Weights of a small GPT-style language model, trained from scratch on English Wikipedia.
Size: 17 layers, width 448, 7 heads of 64 (1 for keys and values), MLP 896 SwiGLU, 32M parameters.
Architecture: RMSNorm before each block, rotary positions, biases on query, key and value, tied embeddings, normalized queries and keys.
MLP neurons of a small language model. Each row is named by its layer, matrix (down: output weights) and neuron, and shows model dimensions 240-367. Each number is 500 + 50 x the weight over its row's rms, rounded and kept within 0 to 999. Numbers have three digits each. A neuron's up and down rows have the sign that makes its largest values positive.
After each neuron's rows, "raises" lists the tokens whose logits its output raises most directly, leaving later layers aside.

L8.down384:416497558555477499516526548470487524491473534400498450473536553474484543467407417450465493581480533503511485468459520495508570489480509555550542393481529546471540569459517531550511504509450468458577513454442510528533460594610530537537509523509517410470518582484543468451502448556469566424519428503436413463584504559476530608419481489458447545555533558520446502480530531492525492516579
raises: "uff", "ified", "ifications", "ification", "ature"

L8.down34:545532453549564539547484504353506498502498406521583474506579495482679479580459514587436511471539445496495482446470474552432530546437516489459458478509528484496467402533484467490529528601519560496441483572563497462495474473524493568564509429502437529477462564447371526590484536476484545502459493531502440512462450560435483541510541460382620545541495533603490568471552513472557425543554
raises: "ject", "iti", " the", " turn", "her"

L2.down59:545463480469475587451497447422518426453513521446392436414495478489679475544566450499522506521498567496513482434411577527475391507490482423439397505424472443596456531472359493521556532498557516470514489558528540375482507509516577482461453515535544484611535475444497561477509497610453568471575493551564554497451457540501496515559441446520570506486499507488505493503547479469409492559589
raises: " 2017", " 2025", " 2018", " 2011", " 2016"

L12.down617:440537467465560518531558562497481479540556482557462471542421547501651416506542559504531447436469526489530356516546548539484522492440494558466468477484539477475508513525467524486497505613409493510617476390527521440420546507457491530601450488528519518532509495585489485582577496530520466407484506489431463464521455531451598518532535509565536534450436546559513486545450514445595466609503
raises: "'", "’", " hard", "ada", " also"

L4.down32:441542478435420496535568549502521524473573470501369479419444526518553469469556625469518438482511464437549529550577476481459491501628571405496508514519500459546495479398518502418528599536438460559568417468514457535473496516462569552522390431456447441479509444463442435592608515492554608467548529471461439534493530552539480504511469480492517417446528469452515545490437585528524554462394
raises: "'", "es", "’", "ture", "ro"

L12.down120:412457440432476525483547488441527472430480375502427421522554450578591405535538537552504430504500588456522440519483503488511567485580519492485526519507592548489521530537479468446479459519535501464511530527503432464533511545478464563558481478471495503524565492475434433512494414537493461425539499402512495466363536468523565566545419489486441478487588523455445620542498479525501535565462
raises: "'", "’", " top", " most", " Best"

L9.down556:342544547433457528439528489451591501501461520403473461411494483453479503558483525488515407518588480556549435481473475490543574475485564488398595468493479521521523428406525461427513541511523477439487463536442560446530534406544467482517517527508487474490525518558561531467479623434472515520447531564461515544545472523594479466462472445414473520483462554415559495502499551551482444466495
raises: "west", "East", "rea", "West", "wide"

L8.down562:439549425588517442588638516481516432519539518483528516501546471538535522522522487426490496553502596502562489488503531510460468509536523544492451469475427496538492555459530423561449464487526466545498456476435531476522484546490515446520509467508378541552478575499563473466486475466556529487536496515523482536482468541557592533572539548500494599469526495559444424575512501486525478450480
raises: " months", " hours", " years", " days", " weeks"

L12.down50:562465474447439446547403472536424485503465577485537476528546450541476487505526570542519457343579513576479537409555480526527507429562481463543514477462521469480467419528526554485513527450488556489518398475473443487509492504481458556594428567480564511488449540478527498432447457563441468397483573534609423471386511545518454523507525406521545502556456528499596643504506506513464467509468
raises: " of", " Of", "of", "olen", "ome"

L12.down468:547592531486417479462507471468512407500473479388436434560539421365453477491526388498508553445398563483423511468493543391534514654515571591539392504554508515492584458388582395581519594443581490492480510530446482479453490451502389563516453489499527493440503522604641556411431537511495514479518503497532477510393470536504499547476482510460373438454429529562535506538447412537427544581533
raises: "osing", "lan", "ort", "ensive", "lie"

L13.down477:431387432427473494502519390544585618505492493501555590475489588475486493512558515565495355481441382545515428410479486418543521468525480458622496573493483624504487532555435369523487540620529420513431429437529481539549507494441523426487465524540581458518470490490511451579490527445519567515517506471569510408462436489433462459544517414479541451472497538560499456366521478499555442523519
raises: "outs", "ram", "rat", "irt", "rap"

L13.down825:483488501503512494537544514464513509497516556520529463470541548563547600485448432522537602488455500506542454482503507425574483532478520570480425525456516454608509542578543533487558572521465497548369483521460535509533531485491505464572534497403500482405505507544528488580539462450557545508456523534524534488442484417539437444492498534351528493462484458457553545429492525436479505561583
raises: "ric", "rica", "ri", "rick", "rik"

L9.down143:479508538425534483483443488581484480515431545545443512504453616535584357469437428541428409464505383508504503476541489568514499445579429503489505506452442530544575525450483399471537500481483399520566436535509520549499530505494525515595498533514582415533362422494483534534601480497500486464431431540472513427507433554600488550516462480450426443488539550522496553572478442431447506469513
raises: " have", " be", " remain", " receive", " include"

L13.down716:489493531518502485498513453486460529513421493532431466547459526520557474545357505520514465464526459522562540507585484438406584601491495504574545518469495592406441525508488494500474415442439499542480532408440427541497482466483504462448525509466458508482425578439474429462438522486343529454459530545514487525485484474368509470430574501530468480487517500503494485595601409492562396561480
raises: " on", " upon", " On", " 29", " 31"

L7.down372:435513501467632536545529505461484530524409599508456494501494536503468521461530504515585531437601443490535487509530506549469573442451479500615449565577496520508583480464458530397447566434531473549496491521588434473462442564588510518491497470557493464571443483575396491564586480500535515488578480489560462433505442500591393586546588494453498467468483469514518551521518440427498501514407
raises: " which", " whom", " whose", " where", " place"

L14.down666:533576508565446505514449584555462545494501444532437445543548562464605456579512477450499497449445467516449477418529521500515453503552479416524377458504613474382547531543526502555526525490435453428551543520497507499496501426457464560535472618478545569450442497462589500462443564571501472557486517481524555507491469426420469516442513446531481553509596486490348515562580542482518605531539
raises: " I", " II", " III", " IV", " V"

L13.down316:592453568521559466513473470465485455497428534399589539571478464527632549540516472431515534511450420421581621430652490489551528542514455529497541485509486504567602537462438511598581541542526464520445559427437530473579577531557587470459574453469536493493562559500474499505528465441404577585531557383531572547547462537565426435501525459490564572450488516452451463496479478538477533472485
raises: "sen", "so", "ova", "oli", "yan"

L14.down177:499558486475555434476522443549354460535535480504438511530429456500512484638555544441554499470541564571430504460582536471483453444499543513504517511448525514431563536501496484539450512455433455592490520467508469513549525486440486443507483429496506526539559477534558547537465469496462551424471576515591572521548537508498483529541447532523430517543529542527518494535480465502460521519521
raises: " 1902", " 1905", " 1894", " 1890", " 1910"

L9.down464:517574469446605447565518474542499513554582469634537502480507482566538555482546490432543478450546472475599528511541476536414564540399522487562458557540476519564472585483478472420432519429529491451513518501426468593432485541495487511437468480563432537519464495548550576509516457472465439464534524514483505431450476480523523498497556462549481525541487472514514480509564524463512473474389
raises: "na", "ni", "nia", "nel", "nes"

L6.down549:487408582513528384465497587488605468443460532554559473542525502501510574555557604609446572434458561472449526533459511470480430463559601553513456465414553592558511451464424615565582551496554546547535500511480455441472449425553518509499501479481519475493486512478459483488427513454569427437508541551551527481560481460475559479506532512399456572496542506480441579426527527550502490479446
raises: " raid", "he", "ho", " Hur", " fire"

L13.down111:541529531464493500430536492464457425471469493589523548415463467549481536506513486455542449502450434446586458562415538466488586517457448436420530521536461531488496522355473568462544515478416509483565514547486393436551519477532407503426451477559549487523408417466446515624547548524596419468551529492438480565487438447465519526562550503577520510583534590511423465611576487513479559504556
raises: "g", "dr", "gl", "gy", "gn"

L14.down783:506503556497447430492475529473538433480572544506551574505543557558630528496476578433502564487538501418433522492563458486507582530516489459470523473437567491488512510518542528484563543486495449476467577470499551476579491493504502495496561505479446473532559489433543459472558570541504429522549521501480505532455446510428400495414527476507447474429521504405442527528437464540489468437436
raises: "ate", "ates", "ated", "ga", "at"

L8.down362:543400576487519545529457443493476454454554440625485487431521554466567461577507482553501522502545475490504436429505538511509530430465491493433491535529497501481509502464518573543549530490497509421616498599538560429474484388550511451469493548575520539476544566432503573444469528520419536396489469462480563548472465503507489564557535550472491532538535426446420549583618515561497506492589
raises: " 2025", " 2026", " 2009", " 2023", " 2017"

L7.down63:547473479462536476508527476466549453433415540470371438500452552474536541587405506529409541483543546443565627552592465568536583509514528504554557472518497459517454524414481489493497434507535497472504575557433535510462485449513436538486517550500474583558525452508525480474589544556540584463470560565454507489527491597573622511418531526512576480556560547507506507598487432498510537520455
raises: " himself", " itself", " themselves", " herself", "ions"

L12.down166:534414621500522404478623392580567488463466513493523647517473509504495497509515578462471556499496493481566537488519511510462539546480560488428497585383496499536409442513402453578484441526565547515524507528528527499502504477486421441550455496438539548510481517546501454649468560581463504565506501488476512632441467460562498530503464543457508433437405537413473533492475565497598544503523
raises: "si", "stic", "sm", "sy", "se"

L13.down555:541479532551438516416534431531472430524473470534436454543441500522550506459513454473468512559467417502503479492539536478471512420451493590471474317500465410586475507586454469482532444586528452517445504505481457425483544548452532393450512474550526551471557500522539503390464487508536567578506503548539546446563501495522545535553525613481485533485546585490487517538441501495522536623539
raises: "ita", "ring", "mit", "pre", "der"

L9.down119:456511428601537549446498576487436425497591497440444467528441504561720515549509553471522457460532482464588490559500555490507462496535545471448418473566513438475568534567510546579419524535513524492527397524500504499541474530478460629564510542468492479394466497569492464571420533429543483447507439445477466501441409562425451476424554587507506508517442489473412449538432500485500555541586
raises: " this", " these", " the", " it", "usc"

L12.down352:514533497552483551566503594568451552539491567549496455456470464469725542488497526502480481543491399518499552583427530491428508492525466506475441506432539511517535534535466634510470557514600431492490515556500568513411476418507488465483499460532516497460529480448537241443530539466585426531437516456550554523471504554443427474484426490479616487587461428576571468458493473441471544495576
raises: "er", "est", "st", "r", " results"

L8.down800:432425495525498531461431552481508462541557516493588539601504584418476440560458539467558577482506527594536487525505422454408554459608425471595601512464445490639506504403513448526561473519534497491506479544422519601592513445509533615535536602550514647469474503561575554530524483501530526470453432497553542509530497430479500480485526507423529529512511492526475533520425505466499556526525
raises: "ide", "ides", "lee", "ym", "onia"

L13.down292:487523497500483499446520422538513527487560445486441447506515485554606547482469462526496442458460517466367411557470531588556512467471502494484425537486471580475511433518484523520502457558475491486514559476535493474427449479616419429429487478609463439468462432553553530531494478660499503431454563445451441467514565465465496496481545505477422461462462582496531539528481509464451606469596
raises: "gen", "ged", "ging", "gent", "ges"

L13.down64:482521482489547536433502389585481527465530535516531559423531472592677486543538479481547556514460529488381445525456457530497552434510553473525564411530524460418527474391433482484532581439523503544476448571478536462499561598464428502457381476500453540504415453514509500446456471527401543491490492609432452539475584487502508496522541502416541535584502465518495480447551537448555518482592
raises: "d", "ted", "ting", "te", "ta"

L9.down782:600500468489520552482485477536448428468427526514480407412523488519495429453542521511540487352535591465507474496480579502533460500622466442473512416488432530481526434452590581550611583512469528500522409484518486491599376443561510555570550497520526465460466511571592532584480491436440411494549475540519446547434574544560543561458539472510506525542556483498485552486465534509496520494535
raises: " of", " Of", " employ", "work", "ige"

L14.down98:498438446523449476564423447387529483447506490527481422556499531553696499578488535453501475444483510481529465519526516388523527549561537561467471466477546458525506504436546515497525515520458561566497523480454594467519476527512568537530385530531475460514512485546424401483521491454503532467581553484570506490472399544524456438456506535510561541443532540391549470544533542589513490501440
raises: "s", "'", "’", " BC", " m"

L9.down5:551507539466415553489506531507551393451558480472447565458495454490575455489425548436597555417553447551563491389485429515578473471555493438419547514547550531505555468536467461634439524537461507404510542551484407546455465628477578528469545539494529358427497612553495485481491510537437476470442428430554558493539548511428463549432528494522488489611595554489483462430426561401462508496513
raises: " him", " them", " her", "ast", " Roberts"

L6.down729:506597453638506544575572547465447485460573427463425468477496394463621520501515528516524485448528497486463432527533446485538401462451607481590486464482455556478460440583372501522454513486472459447457426557489440632630512452554494549561525570482504517530502468474406455585511575482481561606403443608506497493431444468538484453463509424544501553414566474483545434450462482464504514591502
raises: "al", "als", "ally", "ngel", "nt"

L2.down459:576548515498442557376459509514446564498511542415524499457493462572466421588503531464505536609543537464385455354572551522430528461431537446551472526494534595479587481442476564569476492602510469491524476547485516454528498508451537418506463548412452544491468439435530356408518506462491460473558508486517381480610576398477461509486466595437474587530478430525525513490493545633502511496515
raises: "ly", "ities", "ity", "so", "es"

L12.down649:453518463472614435457483538487511605413415500402437498539474424398376495483499503470512524513554456500466535534479454597502535500421470467424545470549506497540484525447568561581372481507480436475478585490520616384422562491487525525477546542530466534508515507525411461546586363556491473560508424593522502499403475531414513558419562533504470560526519565544469576594443461544350574434533
raises: " with", " With", " between", "with", "ock"

L13.down178:528540572556515503528455404505561569526509392506518475493516443513533539490535537521488530519500526406406437413504628544526476526518504456513517512379431635539495566436528514484494487554438469527510441490513513457557552542464461573499563536541458554424448476501482531410492553493491512462534423539525585480626529491486576400481521502508484590476526512545478485514578565531483517585483
raises: " 54", " 42", " 31", " 49", " 38"

L8.down239:525570619509533464488536474527509501575565532472518485480463597506574402550480445549467478497567496479492528534532487571435464501495529498386460548535493515538519451491414550543517498438504425390470476467538528396494556505545559466523464507529467506500450466541539431427501472478532605457527466557493509504511487454449512537491491541522495556479529434474476529489542532600563559425598
raises: "ization", "ized", "isation", "ity", "ize"

L8.down483:441578526557529419480528490523457504581526515454538533564503371490537542511550592478598388577506403606464476480513492486509534480529423534496432454518463364544506513470495556401630374566507533418561435520565461482498437487471483448395427559487535518500516482579496591407551456514459574461505469473473513469495540452514484418506512410455470579496478537441474435477512482480510541518481
raises: " and", " &", "–", "ats", "b"

L5.down34:420461550489519494522571446484453539578507498450439407423397484417425512497486466432463516345514548496514506549486483585526485470525502417480540449521497469537537438450488524458452422443537526468531475538572465475455427494536474449321478457428509492449500495462530440593463534557498562533474447603527466478492489545578442478546480590483492438534474420623519473524430497492474473541490
raises: "ug", "rm", "lor", "r", "oli"

L8.down604:426525499439552490508497490440476437536484427491474467485464564489352468497493480461538467503571566409552480562452511524472467493567503502506476492444403380570470562434606508538426429534439487440454419560542523431480480489533520393512496452423502510559567485552558454458550491527590531450512520507512516504561464408523501510443555528491419441585576496555453452479479540499399518460492
raises: " years", " weeks", " months", " time", " hours"

L13.down387:505521491473514388514556568432407518487509515521570515442572594558542487504411593576514469470504533549554474513475527511505503439449562512554519505451420539496461451423527518436448428491525465460584510416537443612448379536519488478493482473420490477579589511483488553488509560509510567565475476462451479491456510536563445508482381464361521514469503550501526501540501553600514533473446
raises: "h", "ba", "ta", "b", "hn"

L12.down631:499464486443565571418426476441526576555507495532503497505509473514589465572441548524490468434492519504490469495526414513498527453536489583496387552440478491545391522478445451521523598489378416468374531521530487503492503576427569554460533532515481495576489477479554534502475433605599495468566544500593370525420511499488516524480603433518542506504462582458527547453557624461441509540495
raises: "ulate", "ates", "izes", " him", "rate"

L9.down714:441511584574461438537475559558425446391468609487536543510595583425495539522479484598504454470604478565532554518438491600490414454502533400478422433421565568471562512473547499416398520540513446568556498458467494478480463521583546544467563451507473416382526502553460439397519499506491529431483471522515537525558538409465491494453539570495449573461525568513442571490489574464513495502470
raises: "ified", "ical", "ification", "room", "ifications"

L9.down673:452578466615553475477590480440503559493487453478461582440465567557595502472534491454533459535492462511525561550521533435506438451602485557454467472591456536513539441545493561534576442458492425495512479494556512524464457445466479426472518561507618516455449555542475549480506553470494480509514417518461541564485574477541448472530421450481453513565539525494488495524509553569470608576423
raises: "ont", "our", "ond", "outh", "pet"

L13.down644:549504443490514520512468469489473477515496519462504494501491511533507518434460476471496478553478451516414529388463540456531594530591513463549424502465454528466495466453527454567584585587434486541541521469441547513495585430481479518437577432441488424445518577435496424453463561464502512513583536515441609567434441540432576499501498505495389560473519500516401497532484434522539516491424
raises: " 2", " 4", " 5", " 1", " 3"

L14.down153:567484486449598559513528511527435467518487532504468534430496497452782459556511434472499472456374420506524473473425482560419516471525479539497435528501515449533556433527547456580445503550413515470545511462368478452527484524478483435474504507402577449550455515520405527434429523454579486459481403441547457558439500511467518555557544500486548482460599456457509506456546401530543529486468
raises: ".", " .", " them", "%", " kg"

L12.down537:521526585499506550523563472431613504573438556530533439474462539525487559533496616509506565480505581437473494520578466552479591519502472561500499480494570533597509475446550600483494431463370378482497458537577533512522433476498466494457457512460492569519479515523445458484494461560492524543458530475500493595498449499475484487517535557499518533551449525494515499478453517554513504498544
raises: "e", "ice", "re", " present", "ta"

L14.down501:438489502438524527498458488584496569514529428473415458481438525492554514468493479535507477440404434526506514523599532525432487526493555526563509500611462464493490482563495590474446554495494526506458457483461559435445521575500516497446496433510496482534546528549529390588494489464555443498521618522478490441455451543503661491476478475549528538420448532573588496473489485474577474500468
raises: "'", "’", "′", "l", "hip"

L14.down557:446443472484453500436518468510534464490432480499561521553416448432521500456512523467462490484497380492478497465534566449545477425522500597609509440514566457518536547575621601464522534488517543532456481510542514516450499520515450529442475539477463433550494536502430524408598522539531453425532461538445543489528546445407556454475453473507397571596507495420476553531564478540535544540502
raises: "hn", "ho", "he", "h", "y"

L9.down56:546534520535470514573510486421481480486484436454477422572561417472431527525493440485529515511470479512489546500529517543435512405425542510522501546513612551552541565486483520584546570460461487530519416446476445488557435500477453562401540449483444422508478448527465469537516450452454467541464374396563447585482486485448513591522470484493603512527428509460494461534578491450448563544536
raises: "ear", "istan", "ound", "po", "ett"

L13.down251:488506476430401464508422531435405580485428549519486491532505530477507473597445610531543449516556493466499510597466426490485425547580524517508501464506489441489469497556508551558464462510468453473497486488469457495526534403529400555488497517467488501537534475564467456569447551416469471460493474438489459440524449543529553541449511546413508543473445529533502608503471515468563416512472
raises: "h", "he", "hes", "ho", "her"

L9.down455:566583528477504481532544490480496546541541574485583462398493568478508468472558505562463480456513441548558485476473463567458544482567526586517539520520480490521513424505546513498544436565429466442407540507521404454491508516500503452511502510550589532533425577504446476547577542555540601551484517475516535478453518421481585547559568426462568578541538396476447544444517430534553570514410
raises: " which", " whom", " whose", "which", " them"

L14.down6:529492484555513566492523516528461494501475415550446432485489427572641511546551487544465608457578477615416437535477561521503518416537522566585616516430494539508492525455441546520437324415442509518495476491475529528581526468579474480524519482476533377568402508492485586445487519499524464501372524542461559568480474459465512502518562522425508491488392427503487480466501436504497619523437
raises: "te", "cho", "ched", "cha", "ted"

L14.down754:476508492466396467422482557443539568544486544569441577495498576580709541513506474449500522589504479442470519474609542493381532458535576519494526546470489380494478489504490599405470532433570537579436407459575431516496533555483478480537518502439450508425450588459475502446450439562370550512541441515552481559543432448507394450494425452526496523457490526519534429519544512529631547573576
raises: " on", " On", " until", " upon", "On"

L12.down14:514444402460553507526511405539488446402584482504416452462515484428728477538566512549515466503477481518470486537578433462489522478532468591471513484495487508484553491533419541516458496511446405403459530523494461519533545406496473487376502535546531521435385513501521289477391445560493531531459412508551452440521388455508423618456510594541555471412536536467486531451477510460528537588410
raises: "ism", "ist", "al", "ally", "ists"

L14.down178:523475541519442557546517492515508488448524510492403524565501539553549572544572465522527515467485537458472522485498512524577506494581502516535574450561564479472563432459391582521422616527604398504480472465562494533602444442419467487563526513520569519490493571444552462474473467503444449441437484540444437536504445489546572485462547478434479423429490555518545344537529492442468500576458
raises: "al", "ular", "alia", "als", "ental"

L12.down580:453504446562545505481582494558545632510425503472569457509481529496472425477505542488499530458504556576503573473467458426508508498578441516492587554500537484450511489476472527547540500622545588449480468452446495444466542445522549571436367511441478373512515546509563421422529425479563611577395512474483545517597432462427521447565534540596480447571528579435495395529431529537509511582466
raises: " past", " course", " meant", " lead", " background"

L12.down809:609439510439537505547490500466544558474507439440525571525557411388663550529493491484499488521466455594482436486467520545444488512523625615517560536524484614529582548440505499453513457499476469510580444564535503503474632534574550552525465509486475539538508491497534476492462482479527489491515471470502510571551498538458448579535501507508479487426478496504515499411589449470512484453499
raises: "ical", "ically", "ists", "ime", "ist"

L12.down282:491476493513553535411430446541498464512500526439439456531518470474587457535423541468469414519514517482568484482469429498497567456563538436437510581481506579489579347449501452483561648454496581439426504524430510518482593577433526416469508574559494498433453483419453556511548465543510454486434481497456525480485472461510539581479535527454445493543597513475485666501522490584530541569538
raises: " have", " include", " are", " were", " remain"

L12.down393:515447490522491437570536519535495458544491500467581529461573541495485498500474485491462527530509417490531495462482455588512563441542506474538488613537499532551614434561497431473406534462464545429446495493527491579539512509538496431438509408579480503582535414465541488506561552421471513622502547472569527490479461486546357501455468609431444541547564506462516559510535605487578465592416
raises: " long", " wide", " away", " short", " higher"

L9.down675:553549542450442543479498437516569410504527522479568492419501446452445493462546467531496444536443474424478501482497528512456526568493386436444455539422558519436504442423499525450525471486605442590491446487482533599416537443591546512407531404558457469496582564487383587435515422552462515532413483473513494578467555534422452607563503552563492437635450588522546590514454474519579441538496
raises: "bit", "ound", "rest", "row", "sen"

L14.down656:578448565444547491468429432453485473581528383514512519444540429500390456513444489606439574510559522456550506486549508480442471502456388504511484502480549378498624588483466528523476518508529534426514456489610557580492527474512582507405487493524513536533533543508531476480472459423496494571540569485556510396448541438529451448537467501475520423525519444583449487502508413465519533506514
raises: "ks", "k", "coming", "king", "ke"

L14.down618:545467579464519613413499442418389528465487491492617450553479470411505480495531421462489556559452474544528551447516470493506435416449465594522492438587461514424467528484468479481469510502499453523592498504638496524477482469501564458342477451485453439484615401588537497543490406460477456547428562463374509422483510481492521540537435539499465597516491466530427549558571495406520433484441
raises: "kin", "king", "ka", "ky", "ks"

L12.down434:538509565549520502541555462530529491447526511506568550538633397486626514510392568436518557544575463544531505527506482486623502642490515443485457523565536483551480478480452524577529493501501532490479554477502525475489490478565492450499522537494529469498493468468566485525506489428457460399510498592462522437456487463524529495465491493446541516479525481582489489476340512467552510471492
raises: " by", " By", "pt", " lands", "gy"

L6.down205:438561476433498441580529492392462571519441535460462535418485465459400529439515557519483496546471496465495457504481509436593498571484533557550510493606500541544451454449492535487515553459483451515529507515563388498463564551519571476490519517538604512425447528515472495448446543565494423530399444503517554538515470459551542567543450575451555404482440457538551489392613381557513521532490
raises: " which", " where", " whose", " whom", " how"

L13.down150:557524394399502486480473553486505503422555590490453503437516451583774455528509513543496498501508466574502445577557462550492455501474568545525548461579538468536506517489526516517542524427437613569447430496493523510518481425462521617515520456511430455536496547500492360537485498478469509507581448565519497462547488427520416452596476520550428489407538485495457498557529458560470500399493
raises: " does", " did", " is", " was", " opposed"

L12.down496:485518557524494458538558587522506474465462486468512578466462492465621572493497418489463597507478463526511572551420517460504508578499525463437456391427387586460556559476439519503409526533504413463531503611534539458396446495538411468449469560562489455508426409511521559548386476360535639559508520516356433544521461563486549547497461456454554531527382580418522498468451503457499461533532
raises: " or", " etc", " &", " and", "rew"

L14.down633:566451430496490438617550416469389506515578532644565596511479433515508487393573448535439526563423503508444498530530511529480460495485442504526434509515525439547507576464536484546430558451527446428530405477536510470442478519547438473546546547499518500491477403491519429508420563524455528560484556468548484430471518438487430472470477484492548453420508461452491481500476474486504520466559
raises: "alk", "ally", "wn", "al", " missing"

L6.down540:470451481520541521509449441529535588533483463548515584533430533574548477480536496519465468475460541543532460541462417525494477469468493482425474510525483442512531504599536615432478545457528519383477512435480480465542628552490576460389452413622556465458493382521460483474533574520560577480570348469406500476474405518536408581548462500545556532425572531514529477530466507506515628445409
raises: "ize", "ic", "izes", "ice", "isation"

L6.down518:526506522417515521488482470512513520511516463452452472499456481566667542573546473465465522431486494583491492602613550431505510456601555535532337550475546510438520464502494448567487467551488562594448511446480561488587518464458466421572582453492436459472496445498442526513567540439510484436510475490491547507509536603472504576467517490507439431441502506524498497466492451471393434485504
raises: " it", " they", " she", " this", " there"

L9.down28:527493496525487564479391568501456550558517487519492403567519447539554448582427536462552484508468496505597519489523435507414504510580499473457520602474377533536557432412438485402473600480512515493463443502457531460498548509412556456465513529518499459449517492480478554557476459538464505390489522541436543469445466432445520517445470492421451553478577507440463524494542532487539545468454
raises: " were", " are", " have", " include", " themselves"

L13.down411:475482596518390435485536544505523582425449554381487470565453423552443430478474558493487566444524445499523463446497434577545570515481505428459477424408502482524420439468436522541572441423563480540540484491543531444450466523536503551504601539576519452469610476568481517521458569507565542536514511566620622592519524513504486475560491519602461525508501508474397531521401523457475526437448
raises: "si", "se", "sea", "ac", "tain"

L9.down831:560472389459430577538469543456508536444528480431464499520523482590673482499499459568398499536475576529517500598564544566508538527457517480577551547528483519398499626536484459581576523450400532535564503420555439520510461427472532572468513566565486470515482457549466429466545552591521610468535606625519477551496466490527447499543562518570470486477444524511475530555564517571598608477550
raises: " was", " is", " they", " allows", " continues"

L14.down124:535390592471452517505504483527494439500475479424456457609541431427391480478451472541472544491571459542513457490536451492485447507469475446481409557448433474520492476470528478465412435491531559439520478505560542516485483473497533428467500501535578496512409517523496635406503487505640476467514519387471454482571510494476599456509537507451557419469509435451483423577507479511470534468528
raises: " in", " In", "In", "ren", "ari"

L14.down786:498471496570479538519587495513640493443533549546473464474531442458659465590557552552535413548464459513461593434463381480494436528514530584540534526526506481501463560455414395509513385503539414503389475525576471506574524554475512479371429495461449440516511494425482527548619479486486588445502560506513508654539452391500434473456562561612516463457488501443497499386500511588435450433482
raises: " per", " a", " annual", " an", "chn"

L14.down267:521456493512527472489513395484463452486527564561532490502447419522673402552504428480491475493420481403558435452591593439572470367504536495473494458576525551516501505522495459539553517424397503521511510534567445393472451565463480510498549422483518521515513523516514432479512436537536498431486481614464550452500506486627439431549556510486565565497431481468483469546495621507511478474474
raises: " Th", " Fr", "rid", "Th", " Tu"

L13.down201:495584571549571434490589527576478451569528464434555463530474475408473502500507433425481512499519493530474480459530474481496564519508533494502470443459485528528515615459501473447541425493530488474520541541593520547454493433539510424524392614521576511464563458530500555477526387528519619520561585529413576519473518520469465497484484378467477553524409542498497579519574548522449481497511
raises: " and", " &", " etc", ",", " or"

L7.down537:474522539537474455424553526494542601537466459548489456403540400573514472588449455497480524511460521566388524513512540501525500487484528489421481466494503497502470457657497553432533488471522582475547501461477474485503498584450550492396556556548425451437541528551461555442520521475431509560475588541502481562540435448413522537516501533525534490574491558583508519450483511383411533515516
raises: "ged", "ched", "coming", "ging", "ge"